python train.py --activation="swiglu" --norm="rmsnorm" --norm_place="pre" --attn_scale=0.125 --init="uniform" --init_std_down=0.0059 --lr_head=0.00735 --schedule="wsd" --final_lr_fraction=0.02 --seq_len=1024
MLP neurons of a small language model. Each row is named by its layer, matrix (gate and up: input weights) and neuron, and shows model dimensions 144-239. Each number is 128 + 32 x the weight over its row's rms, rounded and kept within 0 to 255. A neuron's up and down rows have the sign that makes its largest values positive.
After each neuron's rows, "fires on" lists the tokens most often at its 100 highest values on Wikipedia text that the model never trained on.

L3.gate303 [118 137 162  70 153 146  71  79 114  84 125 146 176  95  90 124 155 157  97 153 153 119 119 108 141 115 189  87 141  90 116 155 182  93 153 110 155 144 100 159 167  85 152  91  88  93  81 146 130 196 209 137 183 153  92 174 127 117 118  84 153  98  66 106 133 138 144 164 149 152 102 166 146 173 144  85  50  92 109 139 133 133 190 167 128 152  75  80 138 124 163 137 156 154 142 118]
L3.up303 [108 159 147 147 149 112 132  77 177 111  85 155 155 121 111  90 139 106 106 148 116 155 152 117 130 113 102 117 144 132 147 151 118 120 120 115 106 174 133 136 158  86 131 122 120 127 182 151 105 105  97 111 155  99  55 122 164  68 141  65 149 143 133 133 172 105 112 161 137 101  82 121 122 155 135 149  66 123 149 114  60  90 159 131 193 101  57 153  93  90 156 155 108  83 157 149]
fires on: "=", "a", "ed", "$", " from", " It"

L6.gate3 [124  42 126 142 134 125 180 135 129 133 130 188 107 170  53 133 185 126 135 150  95 173 121  79 169 146 153  99 110 178 129  57 152 167 166 164 190 167 112 132 154 193  79 141 202 124  71 146 140 125 168 101 141 114 138  62 160 130  95 172 113 149 134  93  80 158 165 118 139 139 117 148 134 140 139 126  91 168 109 163 167 171 146 116 145 114 107  86 157 122 147  78 132 127 110 125]
L6.up3 [134 162  81 167  60 135 138 158 109 106 107 117 161 180 117  91 140 160 102  89 108 166 138 125 102 156 123 158  74 143 184 138  85 154 151  67 117 179 135 117 125 148 128 117 141  70 112 141 143 155  95 118 159  86 119 167  88  99  83 179 162 193 151 127 115 109 101 139 140 163  99 117 168 138  90 127 110 151 132 132 110 113 115  95 113 108 135 147 167 112  74 107 106 133 168  95]
fires on: ":", ".", "ect", "ill", "ite", "ct"

L3.gate262 [171 137 135 139 155 120 158 186 127 117 138 129  92 152 111 159 125 150  66 115 171 172 187  87 115 125  74 141 106 178 166 124 132 117 144 150 113 190  85 144  83 107 172 104 118 179 177 130 182 130 138 103 148 157  68 143 152 199 125 124  96 106  77  94  95 132 140 122  85 142  95 160 177 135 111 116  43 116 133 112 171 127  96  96 180 140 121 114  81 223 128 153 141 155 125 110]
L3.up262 [156 156  95 177 149  98 166 149 122 145 122 152 122 114 156 171 133 158 140  91 169 147 122 158  79 112 121 161 153 123 134 109 104 126  89 203 105 123 106 158  81 128 143 139  92 130 152 115 169 146  89 128 111 104 115 126 139 146 115 143 113 112  48 114 127 148 160 147 124 134 139 164 156 126  76 111 114  47 179 110 180 164 118 143 117 127 112 113  80 155 155 157 120 156 132 132]
fires on: "ced", "ased", "eded", "ished", "ised"

L6.gate186 [126 127 116 134 149 141  87  85 134 141 122 101 101 159 127 109  69 100  78 125 110  90 116 122 134 181 146  97 154 126 146 108  84 134 162 122 101 126  86 187  49 129 229  94  97 175 136  40 155 128 143 128 157 148 120 114 109 141 130 107 123  48 140  74 174 136 122 118 149 123 110 117 153 179 131 136 189 164 167  97 140 126 124 113 108 130 141 140 131 180  64 134 148 173 108  87]
L6.up186 [164  87 144 100 194 182 138 182 134 145  83 154 125 117 151 135 153 209 142 148 166 155 108 139 126 195 139 137  63 156 127 140 128 160 160  77  82 130 118 110 144 156 117 135 116 172 137 130 151 153 100 159 136 103  77 115  64  89 197 167 113 125 133  91 108 136 112 114 190 179  90 169 137 117 169 104 187 148 134 190 117 158 133 142 169  83 110 110 140  93  96  88 120 112 123  94]
fires on: "ro", "al", ",", "arn", "–", "id"

L3.gate246 [152 101 123 184 109 143 181  77 127  98 140 120 142 129  87  99 158 156 135 158  87 146 123  86  84 132 158 151 153 111  77 151 123 113 133 130 138 188  92 133 114  86 114 138 131 141 127  84 136 118 113 154 134 160 151  59 185 178  98 107 133 141 166 111 102 162  61  98 136 155 152 190 156 149 174  90 115 158 116 130 165 152 122 164 103 151 174 177 119 146 123 137 154 179 147 117]
L3.up246 [146 104 123 171 154  60 197  45 169  54 150 101 144 109  65 112 164 135 122  94 105 168 108 145 137 117 132  96 160 106 138 190 171 100 139 145  85  85 131  93 112  98 107 147 138 149 105 173 134 130 110 135 155  94 121 157 122 120 113  54  92 169 150 161 139 119  60 133 123 147  75 131 126 144 154  69 129 147 145 111  78 118 133 140 120 137  79 121  98  86 145 125 140 112 136 112]
fires on: "age", " /", " +", " =", "ium", " with"

L6.gate266 [ 75 115 182 132 103 122 112 104 169 162 108 132 111 167 104  99 115 177 108  87  73 137 196 146 154 108  99  59 151  76  78  84  86  85  81 124 168 110 137 102 161 179 156 129 106 116 118 189 142 100 133 130  56  39  99 176 165 143 107  92 172 134 105 156 115 123 170 136 133 117 118 204 104 120 110 121 111 128 135 147 135 141 149  84 163 150 128 171  84 170 149 194 144 128  89 176]
L6.up266 [142 146 146 162 120  77  86 144 120 126 135  60 138 153 148 106 111 153  88 126  74 156 174 184 181 170  98 141 162  81  94 153  12  87 146 126 129 144  77 146 109 120 116 139 151  88 107 145 123 139 118 143  88  65  95 199  80 112 156 125 135 120  96 124 151 165 159 163 138 113 101 200 104 121  53  93  89 108 114 189 127 157 108 100 142  79 113 148  85 156 132 164 141 128 137 107]
fires on: "ed", "im", "n", "ry", "un"

L3.gate64 [154  75 121  98 142 149 177 165 149 181 136 106  56 109  74 112  93 136 127 171 118  56 132 189 107 158 105 127 132 113 118 170 176  87 125 152 170 176 123 127 129  90 145 160  65 101 165 146 129 202 114  73 142 163 150 143 120 129 154 104 107 138 101 105 160  90  97 137 142 154  94 100 105 120 144 120 165 141 108 110  78 119 108  99 119 116 176 125  91 129 100  75  95 119  84 130]
L3.up64 [178 109 125 106 148 163  90 136 115 182 132 147 172 107 138 159 118 124 110 134 170 114 130 126 115  63 197 134 112 189  94 129 146 139 119 132 127 103 140 126  87 119 164 103  83  81 136 158 154 197 145 145 159 156 106  94 102  87 148 100 153  97 100 125 111 101 145 162 175 143  97 124 134 116 108 137 117 105 137 162 190  99 152 122 115 136 168 153 133 182  90 185 123  88 120 138]
fires on: "s", " their", " his", ",", "ished"

L6.gate112 [187 134 150 119 151 109 128 111  98 163 152 103  63 171 148 114 133 137 109 155 101  99 119 112  91 111 114  47  92 119 183 152 145 123  99 110 118 163 193  86 145 171 125  87 114 172 107 134 100 147 123 145  86 181 149 119 153 139 124  94 145 134 115 139 185 116  74 129 155 134 126 135 148  85 132 112 139 116 129 162 135 127  81 180 140 135 158 114  63 146 106  88  92 134  92 158]
L6.up112 [139 105  93 112 170 117 200 109 160 104 143 111 135 123 102 141 171 151 124 121  42 141 118 131  93 149  89 123 173 127 153 167  77 146  98 123 123 118 108  91  81 168 123  91 139 159 118 136 121  92 103 164 145 130 178 147 129 154  95 107  84  99 103 108 112  41 101  90 121 107 121  82 156 101 180 106 126 119  76  94 175 134 153  71 167 157 101 108  82 120 156 121  58 157 100 175]
fires on: " and", ",", "c"

L3.gate255 [140  96 125  58 159 104 205 136 163 207  89 167 129 133 134 113  93 112 112 165 119 159 122 152  96 120 148 124  88 162 169 142 151  72 159 192 131 122 145 134 126  60 160 111 182 131 101  55  64 168 189 116 140 164 121 176 161  93 125  96 163 112  97 120 111  92 156 184 103 135 196 129  85 119 155 145 120 109 101 124 134 140 120 115 112 159 105  70 150 120 132 109 114 113 110 151]
L3.up255 [127 179 113 109 128 155 117 125 171 177 151 141  95 209 147 125 137 113 153 145  76 118 196 169 135  35 114 122 157 108 135 140 102 162 151 111 158 124 160 159 178 146 139 100 124 126  76 125 136 137 199 123 103 129  82 152  74 150 101 137 152 111 137  87 141 133 166 116 144 117 150 114 150 133 133 120 158  63 179  83 113 103 173 147 128 167 151  96 137 136  83 167 187 129 168 120]
fires on: " Sh", " J", " Ch", " Ind", "ak"

L6.gate13 [206  87 178 116 123 128 206 139 137 159 135 108 106 128 131  79  92 137 117  68 143  87 124  69  92 168 142  98 128 144 104 156 103 109 186 160 147 166 110 109 150 188 160 112 145 113 150 193 122  73 149 110 130 118 138 132 137 196  54  88 104  74 152 123  92 138 127 131 104 156 179 134 106 122 118 104 136  96  51 142 133 160 138 110 181 156 131 165 121 127 161 195 177 150  63 107]
L6.up13 [101 102  56  94  79 117 161 166 143 138 104 117 132 116 127  98 175 147 163  77  94 126 163 122 175 144 135 128 133 100 141 145 122 127  34  98 145  86  99 130  66 134 117  76  73 145 119 158 130 157 142  92 121 144 147 157 106 105 140 117 140 160 158  91 105 124 164 126 149 107  96 192 127 141  71 113 161  55 110 117 140 169  77  75 175 145 143 165 165 161 136 144  96 205 116 139]
fires on: "ed", "f", "a", "ff", "un"

L2.gate155 [118 153 153 168 188 152 158 129 195 181 128 116 136 159 141 166 112  97  62  89 172 102 104  77 134 106 133 152 103 150 168 120 175 110 112 135  70  95 137 130 134  89 141 143 121 126 162  98  62 133 120 135 126 123 198  98 149 158 135 150 121 125 116  95 130 107 103 100 174 144 132 137  80  44 110 129  78 152 108 105 124  99 122 158 122 142  92  79 126 135 169 189 207 128 134 110]
L2.up155 [145  90 124 107 118 113 101 176 164 133 173 150 106 162  98 117 128 134 134 103 212 141 101 171  90  85 136 122 128 116 203 135  41 118 157 109 104 135 109 179 150 144 184 157 106 135 159 138 102 125 141  75 205 117  50  95 108 122  63  73 172 143 147 148 158 108  89 168 128 135 117 103 143 119 122 145 117 117 136 113 119 142 103 109  71 168 167  97  89 103 122  92 116  78 125 110]
fires on: "th", " first", "hed", "7", "99", "999"

L3.gate2 [103 136 136 115 122 154 118 104 152  95  95 180 112 130 131 107 141 173 102 111 121 162 135 106 137 146 159 151 122  97 144 148 173 120 159 149  69 150 106 105 104  86  66 135 135  80  96 134 103 113 128 113 128 160 153 100 199 179 101 120 132 108 115 127  99 111  98  85 169 134  66 154 147 140 137 183 110  90 133 143 157 165  69 133 139 147 148 127 134 134 161 146 139 107 103 148]
L3.up2 [136  64 131  89 171 112 126 106 132 126 128 106 142  82  61  92 164 152 183 127 154 104  94 124 116 164 125 128 139 129 118 138 135  79 177 127 110 148  91  95  87  79 128 132 132 148 147  93 108  72 132  74 132  56 166  97 230  80 131 153 115 175 102 193 145 178  96 139 143 139 148 113 156 125 119 152 115 160  72 150 139 165 108 102 111 149  90 138 141 101 149 150 111 131  78 104]
fires on: " (", " =", ":"

L6.gate84 [121 168 107  62 107 115 182 113 123 101 147  75  78 200 106  96 113 140 136 140  70 116 140 102 100  81  80 135 145 139 172 113 130  73 102  79 169 136 130 110 151 152 148  93  97 162  98  90 163 116  92 101 159 133 138 152  84 128 134  44 107 137 138 116 137 192 126  66 186 137 126 141 143 148 209  99  83 135  97 133 152  83 136 121 129 130 150 152 139  89  62 113 169 161 126 116]
L6.up84 [189 152 152 114 136  98 160  89 188 139  96  95  44 122 183 120 197 107 148 126 104 127  93 121 125 141  92 125 139 109 178 134  98 119  98 139 136 101 152 153  95 110 147 163 135 146 105 149 140 169  87 114 144 147 170 118 121 158 124 138  70 158 150 135  97 159 134 106 115  88 162  82 110 114 168 124 105 134 196 103 177 145 148 157 156  90 145 167  89 195 113 153 123 147 122 100]
fires on: "ri", "p", " found", "c", "ab", " kn"

L2.gate215 [190 117 145 132 116 125 101 165 150 151 146 126 127 139 114  65 135 116 168 144 127 139 118 181 126 163 113 119 117 167 193 140  72 140 134 110 129 140 138 173 113 134 147 120 121  80 161 134 170 111 139  65 192 128  78 100  77 142 146 108  75 126 104 147 133 133 114 152 112 160 143 107 107 122 191  87 139 123 155 125 107 100 151 106  74 123 200 161  76 138  83 124  66 113  90 169]
L2.up215 [185 110 160 129 124 122  79 203 161 125 107 140 110 111 125  78 171 104 171 176 148 122  92 133 161 132 127  93 128 144 146 156  88 141 175 119 139 140 140 188 136  78 155 152 126 103 218 116 141 111 113  58 140 100  95  92 120 116  75  87 108  96 118 140 140 122 116 135 132 144  75 112 117 146 171 101 180 119 129 154  90 140 128  93 104 117 174 156 136 116  61 139  58 103  98 163]
fires on: ",", "–", "1", " August", " February"

L6.gate89 [ 96 144 195  44 164  99 131 143 150 140 134 112 177 165 103 141 132 141  64 125 145 129 122 141 159 105  90  67 146 176 108 104 169  96  83 137 111 134 166 117 101 154 169 213 160 147  89 158 140 110 129  72 145  85 168  97 110  99 178 106 158 113  99 101  87 146 101 108  79 117 161 151 124 124  98  80 109  75 119 117  88 142 157 134 164 127  98 110  78 103 125 161 125  96  73  75]
L6.up89 [ 85 135 148 117  78 110 105 165 158 110 115 116 189 213 141 148 140 127 135 126  83 145 173 133 182  95 101 120 118 128  57 143 170 123 134 171 134 141 145  95 135 159 159 163 129 111 138 123 139 137 130  99  98 137 129 110 118  47 172 141 196 135  65 141 115 170 132 126 156  86 153 115  93 145  83 119  71  94 147 152 109 161 111 115 171 105 129 100  82 101 141 135 130 100 144  90]
fires on: "ch", "s", "otes", "en", "ife"